From a checkpoint of a small transformer trained on Wikipedia.
Training: a variant of Muon for these matrices, 909M tokens, 7482 steps.
MLP neurons of a small language model. Each row is named by its layer, matrix (gate and up: input weights) and neuron, and shows model dimensions 160-223. Each number is 128 + 32 x the weight over its row's rms, rounded and kept within 0 to 255. A neuron's up and down rows have the sign that makes its largest values positive.
After each neuron's rows, "fires on" lists the tokens most often at its 100 highest values on Wikipedia text that the model never trained on; "fires in" lists the words (lower case) most often at its 100 highest values on Wikipedia text that the model never trained on. A number after a token or word is its count.

L3.gate444 [102 123 115 103 162 157 153 148  74 100 132 153 157 114 111  87 162 129 187  67 119  83 135 109 129 166 127 144 136 151 120  82 148 191 126 129 143 149 143 119 106 129 125 131 125 135 187 149 126 169 118 159 186 104 162  63 118  57 129 103 140 165 116 164]
L3.up444 [100 144 124 111 138 100 148 130 147 112 142 140 177  91 149 122 145 114 108 150 145  65 135 133 124 152 102 176 105 151  96 152 110 128 178 172 115 128 138  93 158 132  84 174  60 128 144 129 150 134 137 194 135 119  84  89 147 109  71 116 109 132 160 178]
fires on: "in" 34, "t" 24, "m" 18, " In" 10, " For" 5
fires in: "ft" 24, "in" 21, "mm" 9, "finished" 8, "km" 6

L3.gate505 [179 175 133 122 186  98 181 147 108 141 134 130  64 175 115 136 163  46 189 149  89 137 132 108 135 147  89 121 128 184 157 144 132  93 155 159 143 107 123 136  89 122 191 144 144 119 151 100 114  97 119 107 107 134 148 109 115 137 168  66 161 126 185 119]
L3.up505 [ 59 142 135  81 130 124  78 102 140 142 137  53 172 127 121 156 117  52 177 133  81 151 112  73  82 170 119 141  76  51 168  91 159 171 150  96 115 113  42  90 150 153 148 152 139 105 135 124  78  88 152 137  57 146 207 145 103 128  88 118 148 101 131 137]
fires on: " 4" 79, " 7" 6, "ict" 6, "4" 5
fires in: "4" 41, "7" 6, "44" 6, "46" 5, "40" 5

L7.gate847 [174  53 115 141 127 115 204  88  54 114 120 101 108 165  68 158 124 157  83 169 163  90 124 164 156 132  98 177 110 135 150 136 153 152 185  86 102  71  73 115 136 147 183 113 133  82 163 140 126  87 173  93  69 117 144 104  72  87  71 110 142 119 153 116]
L7.up847 [171 125 115 147 144  98 183 139  93  75 128 108 121 170 108 144  99  94 109 160 141 109 109 135 196 136 124 159 138  89 178 128  75 110  97 100 133 109  57 119 125 130 114 126  88 112 155 146 118 123 114  25  61 190 181 161 132  92 113 126 170  92  97 158]
fires on: " but" 33, " that" 24, " and" 9, " which" 8, " it" 4, " who" 4
fires in: "but" 33, "that" 25, "and" 9, "which" 8, "it" 4, "who" 4

L7.gate167 [156 148 135 173 127 104 142 135 126  99  99 116 127 103 135 130  86  67 156 139  85 149 132 110 140 184 118 125 140 135 132 138  75 113 156 153 132 160 158 150 133 154 117 164 108 107 183 141 148 129  82 140 103 155 107  95  79 121  74  95 112 130  83 131]
L7.up167 [145 123  81 108 167  89 156 135 157 134 114 124 185 119 108 101  77  92 105  95 176 129 160 121 168 210  74  88 117 129 136 144 129 169 134 127  83  89 153 132 138  81 153 151 106 102 133 167 133 105 141 147 114 107 160  49 127 142 107  96 137 127 127 110]
fires on: " In" 35, " in" 15, "st" 12, "In" 8, "9" 4
fires in: "in" 41, "system" 7, "systems" 5, "international" 4

L9.gate740 [125  45 180 121 156  99 146 152 104 141 102 143 160 131 135 134 152 175 138 117 115 177 200 108 109 141 104  82 134 145 106 143 122 115 109 124 128 143 168 160 174 139 136 158 130 114 134 186  75 166  81 125  78 132 122 105 155 105 116  76  91  83 158 115]
L9.up740 [ 51 100 136 170 115 113 172  66 112 127 162 100  95 154 181 123 121 175 109 119 130 108 153 135 132 136  85  37 154 136 135 130 124 133 137 149  87 157 145 144 170 164 127  88 143 105 149 149 156 112  88 116 119 137 101 110 173 180 126 100 117 144 112 122]
fires on: " a" 55, "A" 21, " spec" 9, " A" 6, "ack" 4
fires in: "a" 53

L2.gate331 [102 126 118 110 122 115 103 129 113 127 128 116 103 102  92 113 179 157 137 129 148 145 106 109 112 137 119 178 122 172 173  91 151  75 104 108 114 179  70  98 177  96 103 191  75 104 146 108 108  96 107 161 109  87 200  74 146 134 138 161 145 103 102 157]
L2.up331 [130 165 122  97 112 100 126 114 133 161 119 119 154 200 149 104 119  85 169 110  77 102 106 114  90 126 161 125  99 158 137 143 104 127 163  92 152 140 147 139  72 146  79 136 173 109 124 137 101  39 106 100 132 187 171 105 120  32 101 105 112  51 154 146]
fires on: " 4" 100
fires in: "4" 50, "40" 7, "45" 6, "47" 4, "46" 4

L9.gate424 [149  69 100  89 118 123 117 139  93 180 127  80 160 128 122 154 149 133 180 120 114 103 117 151 138 116 161 150 134 165 149 118  96 170 110 157  96 154 185  90 153 122 129 118 159  61 132 129 165 131  86  92  91 139 133 133 157  76 110 131 155 156 145  97]
L9.up424 [146 108 133 101 117 130 206   0  69 118  94 105 164 170 143 129  85 149 117 131 130 108  62 168 135 101 108  68 134 104 139 154  90  86  67 105 108 110 112 142 101 107 139 150 111 122 135 114 103 108 135 148 158 127 134 140 135 123 114 184 138  97 134 154]
fires on: " which" 42, " who" 22, " but" 15, " that" 12
fires in: "which" 42, "who" 21, "but" 15, "that" 12

L6.gate763 [ 94 115 124 161 152 123 170 137 150 135  93  87 124 155  98 162 131 105 121  64 155 140 193  98 165  44 145 136 148 118 133 154 164 152 178 139 123 208 142 140 171 166 111 131 139 124  95 199 130 108 220 144 110 151  97 114 140 143  78 103 124 126 146 178]
L6.up763 [122  93 135 133  81 107 128 119 165 136  77  97 161 109 160 122 161 152 124 136 127 127 140 105 117  72  93 113 140  93 132 143 182 116 105 151 154 136 160  81 143 154 110 106 138 118 132 189 142  63 208 123  91 157 112 139  91  57 120 153 141 116 121 170]
fires on: "fter" 25, " when" 19, "hen" 9, "ite" 8, "if" 7
fires in: "when" 28, "after" 27, "if" 11, "despite" 8

L6.gate408 [125 200 122  87 130  97 150 148 172  86  90 142 139 129 148 139  96  85  78  93 152 184 106 108 121  96 122 190 175  93 131 124 162 103 154 125  49 128 169 130 135 164 119 179 113  45 185 132 171 166 115  99  92 152 124 129 141 155  95 134 149  90 133 157]
L6.up408 [123  31 123 104 169 104 118  92 128 117 149  98 126 186  16 193 141 114 174 135 134 174 119 124 112 108 131 118 114  94  91 131  30 178 100 128 101  96 168 129 152 131 119 125 128 109 130 110  96 172 135  95 149 117 146 177 114 143 116 155 129 107 135 160]
fires on: " in" 73, " In" 21, "In" 6
fires in: "in" 90

L6.gate684 [158 142 142 128 135 138 136 149 134 141 151 112 152 106 156 141 167 102 189  46 113 117 131 116 147 138 177 115  81  71  96 182 114 103  82 147  82 105  41 160 129 156 117 106 127 151 112 137 105 159  82 121 141 120  52 124 161 161 102 105 121 161 177 158]
L6.up684 [160 126  97 151  47 124 130 255  87 132 118 153 147 144 175 147 141 122 158 124  96 141  96 140 113 105 118 103 118  91  79 180  73  87 155 101  93 169 107 114 125 129 112 121  83 173 158  85 177 113 130  80 117 173 123 116 135 106 157 113 137  86 128 108]
fires on: " of" 27, " as" 15, "ad" 9, "ed" 9, "air" 6, "os" 5
fires in: "of" 27, "as" 15, "head" 6, "joined" 6, "founder" 6, "chairman" 5

L7.gate751 [ 94 194 207 122 149 127 126  94 129 107  86 138 151 131  84 181 189 120 177  84 153  80 187 105 174 183 151  81 149 144 147 144 150 185  92  96  93 144 130 147 146 138  85 116 141 151  90 135 124 152  85 135 151 149 145  78 149 138 102 167 155 124 116 159]
L7.up751 [129 140 157 131 135  84  91  97 143  84 127  92 169 122 165 132 157  63 159 109 175 140 144  88 124 141 157  55 116 145 132 135 133 173  87 145 141 104  44 158 157  75 112 176 175 112 167 103 208  63 162 138 171 151 142 147 127 143  70 160 122 135 130 142]
fires on: " with" 63, "ess" 16, "ith" 16
fires in: "with" 66, "within" 7, "withdrawn" 4, "necessary" 4

L11.gate508 [139 114 208 114 108 136 146 124  83 158 125 121  99 166 120 131  97 139 164 165 156 178 171 156 127 152 100  63 112 144 152  74  80 154  72 100 126 124 211 136 159 133 155  87 131 122  96 148 113 165 147 126 141 176 154 105 100 130 105 158 142 109 127 149]
L11.up508 [ 67  59 186  65 100  88 150 103 147  81 111 139 113 142 218 141 115 129  98  74 228  97 116 117 140 104 174 109 158  78  92  81 122 171 134 113 138 152  82 109 173 144 110 116 141  81 165 129 112 174 144 163 155 161 143 137 126 102 110 190 124 161 128  96]
fires on: " bu" 44, "u" 20, "o" 19, "and" 10
fires in: "built" 25, "building" 12, "build" 7, "stand" 5, "buildings" 4

L6.gate537 [105 107 138 107 135 128 116 146 137 140 164  67  97 177 158 148 100  94 116  76 171  78 115  91 146 129  79 201 177  70  96 175 177  77  95  95 120 165 168 128 161 108 121 140 114 141 138 123 157 139 102 109 134 130 139 112 152  97 112 194  54 107 134 132]
L6.up537 [134 100 114 117 138 135  82 115 151 123 166 118 156  84 149 131 146 160 190  87 137 174 157 114 130 164 111 118 154  85 192  89  99 118 126 135 112 125 116 102 174 139  88 137 106 111 142 119 154 167  80 114 129 139 160 102 120 197 186 151 121 162  98 103]
fires on: " 202" 52, "2" 15, " 201" 6, "20" 5
fires in: "2024" 16, "2023" 14, "2025" 12, "2022" 11, "2021" 7, "2026" 6

L6.gate194 [111  83 181 119 122 162 139 159 125 133  85 140 154 148 141 128 178 181 189 168 108  91 173 171 142 144 172 136 172  96 120  26 134  67 170 115 125  89 107 102 107 102  96 127 101  58 124  96 169  98 129 125 168 173 140 139  70 146 110 116 105  77  94  91]
L6.up194 [158 163 152 139 113 161 193 156 145 115  89 154 161 160 103 121 144 174 144 114  99  87  91 123  57 167 141 150  85 130 163 132 136 129 118 117  90 107 108 124  95 114 110 132  55 194 179 105  74 160 183 180  99 164  80 143 158  94 166 130 138 183 167 116]
fires on: " and" 97
fires in: "and" 97

L3.gate617 [146 166 236 111 150 144 149 147 122 146  94 150 116  72 100 116 185 167 149 145 137 182 121 154 116 101  89 120  84 164 141 128 183 127 168 126  83 120 147 163 143  78  91 114  87 156 120 139 164 125  87  93 131 146 138  66 120 124 106 125 133 157 160 154]
L3.up617 [148 110 139 135 111 117 154  80  78 128 138  33 153  82  90 176 149 166 108 158 136  91 139  74 135  92  76 102 120 151 129 162 109 170 151 132 100 145 138 166 132 122  91 115 172 117 147 105 107 102 121 113  77 127 107 110  95  79 140 164 115 118  89 118]
fires on: " he" 25, " She" 21, " she" 19, "ite" 16, "U" 5
fires in: "she" 40, "he" 27, "white" 14

L3.gate800 [ 66 155 131 127 211 201 154 139 158 110 129 134 126  98 143  96  92 103 137 135 132 114 148  58 140 123 116 157 133 124  97 109 111  53 154 117 136  81 155 112 146 141 168 135 151 184 101 186 164 143 157  67 106 175 124 124 121 136 191 120  87 125  75 179]
L3.up800 [134 116 133 134 133 134 110 121  80 159 135 105 167 181 147  64 161 178 107 136 207 146 115 141 210  91 154 124 113 135 132 151 120  88 156 138  99 111 139 108 148 111 121 109 109  83 125 149 132 129 180 159 149 145  97 120 104 110 101 125 108 114 125 181]
fires on: " one" 22, " 30" 17, " 25" 10, " 24" 9, " 22" 8, " 20" 5
fires in: "one" 22, "30" 14, "25" 9, "24" 9, "22" 5

L5.gate420 [202 117 165 133 128  93 121 134 127 134 113 158 109 142 144 175  98 134  92 136 164 135  92 135 169  80  88  96 109 100  85 111 184 137 139 132 115 167 185 105 148  76 108 217 159 159 118 136 122  93 125 107 173 207  98 146 209 115 158  95 113 118 150 148]
L5.up420 [121 113  80  39 153 101 115 216 107 120  66 106 124 122 127 116 140 108 118 141 133 142 139 136 127 138 114 121 159  66 140  89 127 173 176 125 122 100 149  98 178 161 133  87 206 157 166 142 138 102  71 133 177 136 165 144 169 127 167 158 143 121  75  90]
fires on: "20" 38, " 201" 32, " 202" 29
fires in: "2024" 13, "2026" 10, "2023" 10, "2012" 9, "2013" 8, "2010" 8

L12.gate162 [113 136 126  93 132 124 150 149 157 137  85 112 133 127 135 182 149  70 156 117 136  92 116 208  81 100  95  93  98 102 147 162 149  92  97 122 147 121 165 113 137 128 144 181  95 148 170 155 161 176 133 158 108 146  91  72  74 118 159  72  65  78 100 122]
L12.up162 [155 125 102 135 128  55 145  98 175 140 138  79 102 136 133 179 163 137  79 111 177 117 103 119 118 106 108 159 144 145  51 138 100 124 171 117 141  96 116  89 160 112 163 208  94 119 114 115 144 159 103 193 128 122 131 108 141 152 137 130 126 121 123 107]
fires on: " in" 78, " In" 17, " of" 4
fires in: "in" 65, "initially" 4, "introduced" 4

L8.gate126 [ 76 180 114  99 129  93 153 123 118  32 143 123 108 103  94 179 135  70 123 161 121 104 132 118 159 177 110 120 125 171  83 108 111 101 176 154 171 112 160  93 143  92  84 124  87 136 139 158 119 151  84 149 131 124 111 116 111 119 131 109 119 139 147  82]
L8.up126 [158 134 133 120 169 128 152 131 154 175 105 121 143 155 111 109 189 131  70  98 164  91 119 144 110 130 136 150  80 140 145 160 126 164 133 167 185 148  91  82 137 228  71 116 130 113 157 209 114 166 107 131 152 154 132 146  81 154 181 138  99 108 162 126]
fires on: " and" 28, " at" 23, " At" 19, " att" 10, " with" 5, "out" 4
fires in: "and" 28, "at" 19, "atlas" 6, "with" 5, "attorney" 4, "atoms" 4

L2.gate374 [136 132 115 111 143 209 156 133 148 133 145 157 176 121 138  78  44  75 102  79 178 153 123 102 138  64 159  58 169  66  60 142 137 165 171 105 145 125 141 126 129 123 107 106 188 138 126 142  91 129 172 119 144 141  80 135  63 175 136 102 115 107  81 140]
L2.up374 [129 131 118 107 157 137 159 121 114 180 155 106 130 135 104  87  76 121 146 116 136 128  64 129  83 122 142 106 122 156 156 129 100 122 156 165 155 117 136 121 148 118 179 139 164 107  97 181 186 116 104 171 141  81 113 104  68 160 115  99 139 103 147 172]
fires on: " 25" 29, " 23" 27, " 22" 22, " 24" 20
fires in: "25" 21, "23" 20, "22" 18, "24" 17, "23rd" 5, "25p" 4

L2.gate752 [108 134 137 116 174 110 165 108 147  92 118 161  99  98 100 155 113  79 149 123 151 143 109 154 131 131 121 104  81 152  88  55 101 206 209 133  73 151 148 192 136 176 171 132 113  62  91 114 159  99 140 109 103  99 110 107  66 116 170  68 145 214  96 182]
L2.up752 [153 140 171 109 166 132 171 134 153  70 144 144 131 146 160 156  72 139 151  83 148 124  46 128 125  83 104  89 128 117 122 137  82 212 195 138  94 107 155 135 135 116 115 196  68  97 132 136 145 144 148  93 140 117 143 137  85 146 150  91 182 147  62 144]
fires on: " In" 34, "irect" 27, "In" 16, "ut" 10, " September" 9
fires in: "in" 24, "institute" 12, "directed" 10, "director" 10, "september" 9, "international" 5

L2.gate129 [153 137 135 129 132 157 132 103  57 197 155 133 111  91 190  95  88 154 137 187  79 123 148 132 125 104 151  93  96  92 171  82 123 164 117 164 168  83 159  60 147 137 146 118 155 110 104 122  82 108 116  89 116 144 152  51 179 109 134 146 142 168 116  97]
L2.up129 [185 157  92 154 159 108 138 176 135 172 128 105 123 126 151 175 154 102 114 106  92 164 142 124  79 110 120 136 164  71 172 104 121 175 103 139 126 181 129 120 143 142  87 167 143 163 132 144 117  97 138 122  84 164  99 108  92 137 113 160 203 137 116 103]
fires on: " July" 30, " January" 27, " Q" 26, " Feb" 7, " April" 6
fires in: "july" 30, "january" 27, "february" 7, "april" 6

L12.gate642 [ 53 189 126  36 151 115 140 138 119 127 145 142  77 122 167 136  57  91 115 133 171 137 144 115 133 141 154 121 129 101 162 143 183 127 123 155  92 165 144  98 120 124 151 178  59 118  88 130 149 140 134 115 136 130  90 148 150 113 147  86 128 106 116 131]
L12.up642 [146 107 138 126 172 120  95 152 198 120 123 153 160 110 126 134 147  97 134 110 128 107 120 102 176 114 153 141 140 148 170 123 144 178 129 130 117 123 134 130 149 177 126 130 160 157 153 162 167 168 124 140  76 134 120 159 101 184 153 138  78 108 147  94]
fires on: " in" 57, " for" 17, " with" 13
fires in: "in" 43, "for" 16, "with" 12

L8.gate700 [139 135  97 142 157 120 147 112 168 128  90 130  77 128 126 154 179 123 143  85 117 201  90 137  97 150 147 157  78  62  68 114  69 125  99 151 120 114 111 133 123 134 167  99 115 185  91 104  76 179  97  92 133 102 121  78  92  89  93 113 152 114 158 167]
L8.up700 [ 99 136  83 115 168 155 126 160 170 113 142 188  50 140 120 130 104 143 114 123 152 151 136 105 149  86  63 112 140 130  96 125  98 160 140 170 100 137  94  97 146 158 147 119  95 126  99 151 146 136  90 120  89 130 108  88  96  97 158 130 152 170 159 139]
fires on: " as" 77, "s" 12, "ame" 6
fires in: "as" 86, "became" 6

L11.gate832 [ 31 115 139  75  88 130 112 161 160  76 127 130  52 157  85 111 178 113 133 130 201 153 147 142 197 126 134 110 101 158  81 111 168 182 115 161 157  99  55  97 125 151 102 180 128 138  95 177 102 159 132 156  93 125 127 137 117 130 117 128 113 186  91 132]
L11.up832 [135  91 150  96  69 154 124 160 164 187 162 122 138 149  86 168 161 105 131 102 112 102 156 136 149 101 152 104  67 148 136 155 132 131 102 146 165 183 131 105 130 164 137 115 100 207 140  74 100 121 152 103  82 178 124 136 105 113 124 140  64 137 143 128]
fires on: " a" 17, " and" 12, " not" 10, "ol" 7, " to" 7
fires in: "a" 17, "and" 12, "not" 10, "to" 7, "s" 6, "or" 5

L12.gate671 [153 114 141 114  80 149 161 142 180 131 145 159 112 154 111 130 150 183 107 124 133 110 165  80 162 139 156 108 219 108  94 115  31  87 137  95 146 102  98 117 121 111  91  85 130 111 140 108 135 120 122  84 133 164 112 122  95 160 128 118 124 150 114  92]
L12.up671 [107 113  93 118 120 109 154 125 112  81 129 142 216 166  70  81 152 171  79 132 166 187 146 106 141 176  34 110  93  87 136 132 129  95 118 131  87  92 157 113 137 167 137 129  98 109 135  90 209 141 189 112 155 146  73 217 138 145 152 145 131 139 101  98]
fires on: "'s" 36, " her" 15, " his" 15, " and" 13, " two" 4, "ir" 4
fires in: "s" 36, "his" 18, "her" 17, "and" 13, "their" 5, "two" 4

L8.gate621 [134  52 104 106 131 106 126 147 107 180 144 123 142 174  54 128 142 122 121 124  96 170 141 128  93 112 137 115 126 148 114 145 189 160 148  97 151 193  88  66 125 111  94 118 113  74 120 111 188 137  92 117 165 121 115 154  46 196  90 121 135 146 147  85]
L8.up621 [ 93 155 136  62 131 165 192 160 144 161  50 105 108 170 129 149 159 164 107 109 143 171 164 174  96 138 186 117 105 109 105 104  67 110 135 125 119 148  89 146  84 180 109 149 122 157 156  53 138 116 104 119 117 121 160 208 127 135  74 170 140 139 152 139]
fires on: "'s" 24, "n" 23, " its" 14, "erson" 6
fires in: "s" 24, "its" 16, "announced" 6, "personal" 6, "and" 4, "following" 4

L6.gate183 [101  73 136 107 203 140 120 120 129 129 132  73 154 135 127 105 121 148 147 121 123 162 173  99 101 155 130 119 145 137 131 116 141 131  84 140 198 134 183  84 167 132 141 123 166  62 138 193 138 120 121 104  68  98 176 177  76 122 137  29  93 101  98 110]
L6.up183 [101 123 141 142 185 161 150 101 141 133 130 111 149 140 125 138 131 211 127  93 135 153 221 190  90 147  94 106 165 131 168  94 139 151 128 108 158 140 138 100 170 158 143 136 141 112 179 168 130 144  90 103 108 164 152 154 154 158  98 158 101 140 124 198]
fires on: "A" 56, " A" 32, " An" 8, "n" 4
fires in: "a" 23, "after" 14, "an" 6, "according" 5, "antres" 4

L3.gate695 [107 147 127  85 109 116 170  83 124 169  97  69 140 172 128 141 121 111  92 122  74 134  88 100 170  91 167 198 149 139 131 129 149 199 148 148 141 146 105 133  83 118 118  91 103  99 118  57 101 105 122  93 134 107 134 121 124  81  85 122 110  84  98 122]
L3.up695 [ 95 173  73  98  79  94 160  80 156 119 139  68 197 175 182  94 142  89  96 151  92 132  66 115 147 112 153 133 145 140 205 112 142 151 133 150 133 147  66 113 107 102 125 105 129 119 134 120  97 148 103 116  91  95 140 115 160  84  91 107 141  37 141 154]
fires on: " 5" 70, " 4" 17, " 6" 11
fires in: "5" 47, "4" 9, "6" 8, "51" 4

L5.gate608 [132 130 135 179 107 160 140 175 183 154 145 149 159  86 149 187 125  58 134  99 166 155 129 166 173 124  73 109 151  96 165 215 160 145 111 136 105 178 132 105 162 119 168  87  47 109 163 159 139 146 121 115  89  78 135 134 124  80 189 112  94  68 140 164]
L5.up608 [134 107  96 163 123 150 172 117 195 175 106 108 142  48 106 188 189 133 130 175 144 156 128 121 149 103  83  50 136  88 199 179 190 108  99 177 169 164 135 131 108 127 163  88 111 158 167 132 173 137  87 139 118 130  83 121 119 127 131  80 206 142 118 131]
fires on: " In" 53, "In" 22, " On" 13, "hen" 4, "fter" 4
fires in: "in" 74, "on" 12, "when" 4, "after" 4

L8.gate52 [ 52 123 151 149 115 163 164 145 133 122 144 121 146 131 109 145 129 202 159 119 135  89 144 134 122 139 126 158 205 112 142 150 121 135 180 124 129 121 105 145 116  70  74 133 123 125  59 100  86 115 119 201 120 126 101 175 124 145 136 103 158 107 131 176]
L8.up52 [ 41 138 145 148 190 131 160  66 113 130 127 117 137 148  93 168 142 163 196  93 154 157 177 126 137 162 112 142 141 132 166 159 133 137 135 139 122 104 113 149 163  92  89 123 137 169 111 141  85 109 139 137 143 207  91 174 149  79 175  85 103 170 157 164]
fires on: " and" 16, " can" 13, "ould" 12, " would" 10, "an" 9, "ill" 7
fires in: "and" 16, "can" 14, "would" 10, "could" 8, "will" 7

L6.gate235 [101 112 145 119 107  56 153 128 144  79 127 149 141 152 106 138  97 165 161 165 116  72 154 154 104 137 139 120  82 108 111  91 157 135 136  72 128 138 131 118  82 148 119 108 151 142 131 128 139 149  93 123 120 234 156 100  97 152  69 160 126 215 121 135]
L6.up235 [118 166  98 132 129 102 107 208  64 116  99 158 110 101 193 122  72 178 133  76 134  87 116 130  77 107 174 133 137  83 130 140 125 183 100 132 125 158 148 130 153 143  89 173 156 166  79  93  74 203 125 169 148 123 140  99  93 109 118 124 154 115 149 135]
fires on: "u" 55, " bu" 44
fires in: "built" 25, "building" 12, "build" 7, "buildings" 4, "luxembourg" 4, "author" 4

L2.gate8 [145 100 156 144  60  94 104 126 138 124 132 114 125 112 193  71 149 143 175 176 150 120 136 171 170 230 147  99 156 118  93 119 136 121 187 191 128 124  96 126 110 137 134 120 147 121 139 134 164 139  79 213  96 103 102 104 126 123  76 189  98 132  86 119]
L2.up8 [ 75  99 185 132 111 109 170 110  78  66 121 164 125 140 150  79 113 109 100 156 171 122 108 155 148 151  88 121 217  79  97  93 131 168 208 159 131 171 121 142 176  80 123  58  92 116 122 181 181 148 118 144 116 121 130 147 145 136 168 137 136 187  94  85]
fires on: " In" 40, "uring" 16, "ing" 15, " United" 7, " they" 5, " in" 4
fires in: "in" 44, "during" 19, "united" 7, "they" 5, "training" 5, "bring" 4

L12.gate340 [131 197 127  73 123 103  72 136 114  99 127 128 126  92  44  81 180 123 137 137 155  81 124  72 137 113 130  98  15 129 113 112 114 123 134 123 138 187 103 147 111 114 169  87  81 118 178 161 215 142  97 146 112 114 129 120  73  92 176  82 165 127 188 122]
L12.up340 [ 88 172 135 135 114 125 116 230 179 158 123 201 133 155 118 180 120  46 115  84 151 128 127  99 147 168 165  88 137 154 114 115 136 158 169 134 119 123 143 129  97 165 140 159 128 119 141 116  84 144 122 196 129 138 137  90 159 114 133 165 127 155 133 122]
fires on: " with" 66, " and" 5, "st" 5, "ith" 4
fires in: "with" 61, "and" 5, "against" 5

L3.gate17 [128 100 125 103  97 206 116 133 129 159 103 103 137 126  98 168 152  53 185 141 117 118 148 152 116 103 112 132 133 124 151 168 137 174 137 111 208 115  97 125 114 137 148 154 170 129 103 145 125  63 176 140 170 156 118  81 108 112 120 143 128  98 108  92]
L3.up17 [113 143 142 180 133 121 123 171 160 115  95  86 127 143 156 131 127 130 117 117 166 132 113 172 122 100  91 114 109 107 145 145 118 134 149 140 116 106 166 146 131 135  87  83 130  74 111 158 136 135 106 132 126 123 104 125  95  70 118 139  93  99  87 133]
fires on: "op" 14, "z" 13, "ace" 10, "ens" 9, "es" 8, "e" 8
fires in: "bronze" 21, "bishop" 8, "place" 7, "census" 6, "cases" 6, "brigade" 4

L6.gate53 [137  82 160 107 121 158 208 126  69 135 163  89 129 140 133 133 177 105 162 106 165 118  88 137 125 131  50 111 109 110 128 184 148 168 121 109 149 106 138  77 181  94  93 131 104 105 149 113 134 163  86  49 117 141 187  99 115 128 150  47 119 133 146 146]
L6.up53 [152  82 152 145 123 187 103 114 162  70 146 127 182 113 117 112 122 176  84 176 200  78 152 157  87 170 121 107 116 113 115 124 113 123 155 124 122 129 132 104 126 171 142 245 203 144 180 170 184 120 136  88 135 172 150 146 188 156  50 127  91 127 130 135]
fires on: " In" 73, " in" 15, "In" 8
fires in: "in" 68, "international" 7

L9.gate0 [109 134 136 115  74  96 149 131 166 150 150  95  76  93 106 114 142 139 120  90 115 167 201 113 154  80 137 108 147 128 101 134 151 154 158 101 130 193 195  53  91 125  88 138 119 140 105 193 167  88 134 139 114 204 126  61 146 149 104 170 158 138 151 134]
L9.up0 [116 115 145  88 109  99 160  94 149 145 161 127 124 162 104 181  71 196 199 112 176 104 135 124 190  85 138 153 139 135  55  95 156  83 103 110 188 189 141 101 190 128 123  81 125 123 106 107  87 149  70 125  30 146  63 103 142 131  47 155 111 132 149 166]
fires on: " and" 65, " or" 16, "us" 10, " th" 4
fires in: "and" 65, "or" 15

L11.gate133 [166 153 100 131 121 144 131 175 108 103 100 137 150 131 148 144 164 107  75 125 178 128 148 144 159 117 116 135 140  98 157 146 164 101 110 129 129 156 171 137 185 136 130 154  91 102 104 141  99  87 179  88 115 139 152 168 117 128 162 110 146  92  82 149]
L11.up133 [116  79 113 146 111  73 121 168 122 123 101 123 145 118 108 124  50 159 164 126 131 111 113 121 137 235  98 128 145 123 128 116 169 142 160  97 112 153 116  95 120 132 127 101 114 116  98 134 166  54 162 110 160 144 137 169  82 133 101 178 107  92 184 103]
fires on: " for" 36, " that" 20, " where" 8, "1" 6, " when" 5
fires in: "for" 36, "that" 20, "when" 7, "where" 5, "if" 4

L2.gate728 [161  86 117 121  87 128 136 194 101 180 149 146 124  58  50  97 140 183 134 187 164 104 144 160 115  96  83  93  92 138 162 153 155  95 126 148  74 142 172  93 163 144 117 113 109 154 145  67 128 170 131 178 130 149  98  94 132 147 115 111 172  69 133 118]
L2.up728 [107 115 151 164 126 108 172 116 171 106 127 112 105 185 113  98 169 143 178 150 114 109 174  56 140 110  51 100  65  93 121 165 138 141 199 151 124 152 141 128 136 128  89 138 159 132 107 153  80 186 122 147 100 132 130 110  73 141 108 134 107 142 133 135]
fires on: " He" 64, " She" 21, " she" 13
fires in: "he" 63, "she" 34

L11.gate735 [120 169 135 156 124 166 142 142 147 130  84  74 133 142  81 174  76 144 177  86 143 169 104 104 179 136 113 114 120 135 165 141 155 173 139  91  99 139 169 100 106  84 112 124 112 157 181 156  98 104 141 114 168  98 136 156 143  82 130 176 146 146 165 146]
L11.up735 [ 93 143 134 126 107 107  84  72 124 185  77 151 102 118 127 141 183 166 130  61 135 123 107 108 159 155 126  22 132 124 153 142 106 174  86 150  93 104  87 204 112 130 116 163 122 133 154 141  76 146  96 100 139 165  72 124 161 156 115 124 145 189 174 163]
fires on: " with" 89, "ith" 4
fires in: "with" 76, "within" 8, "without" 4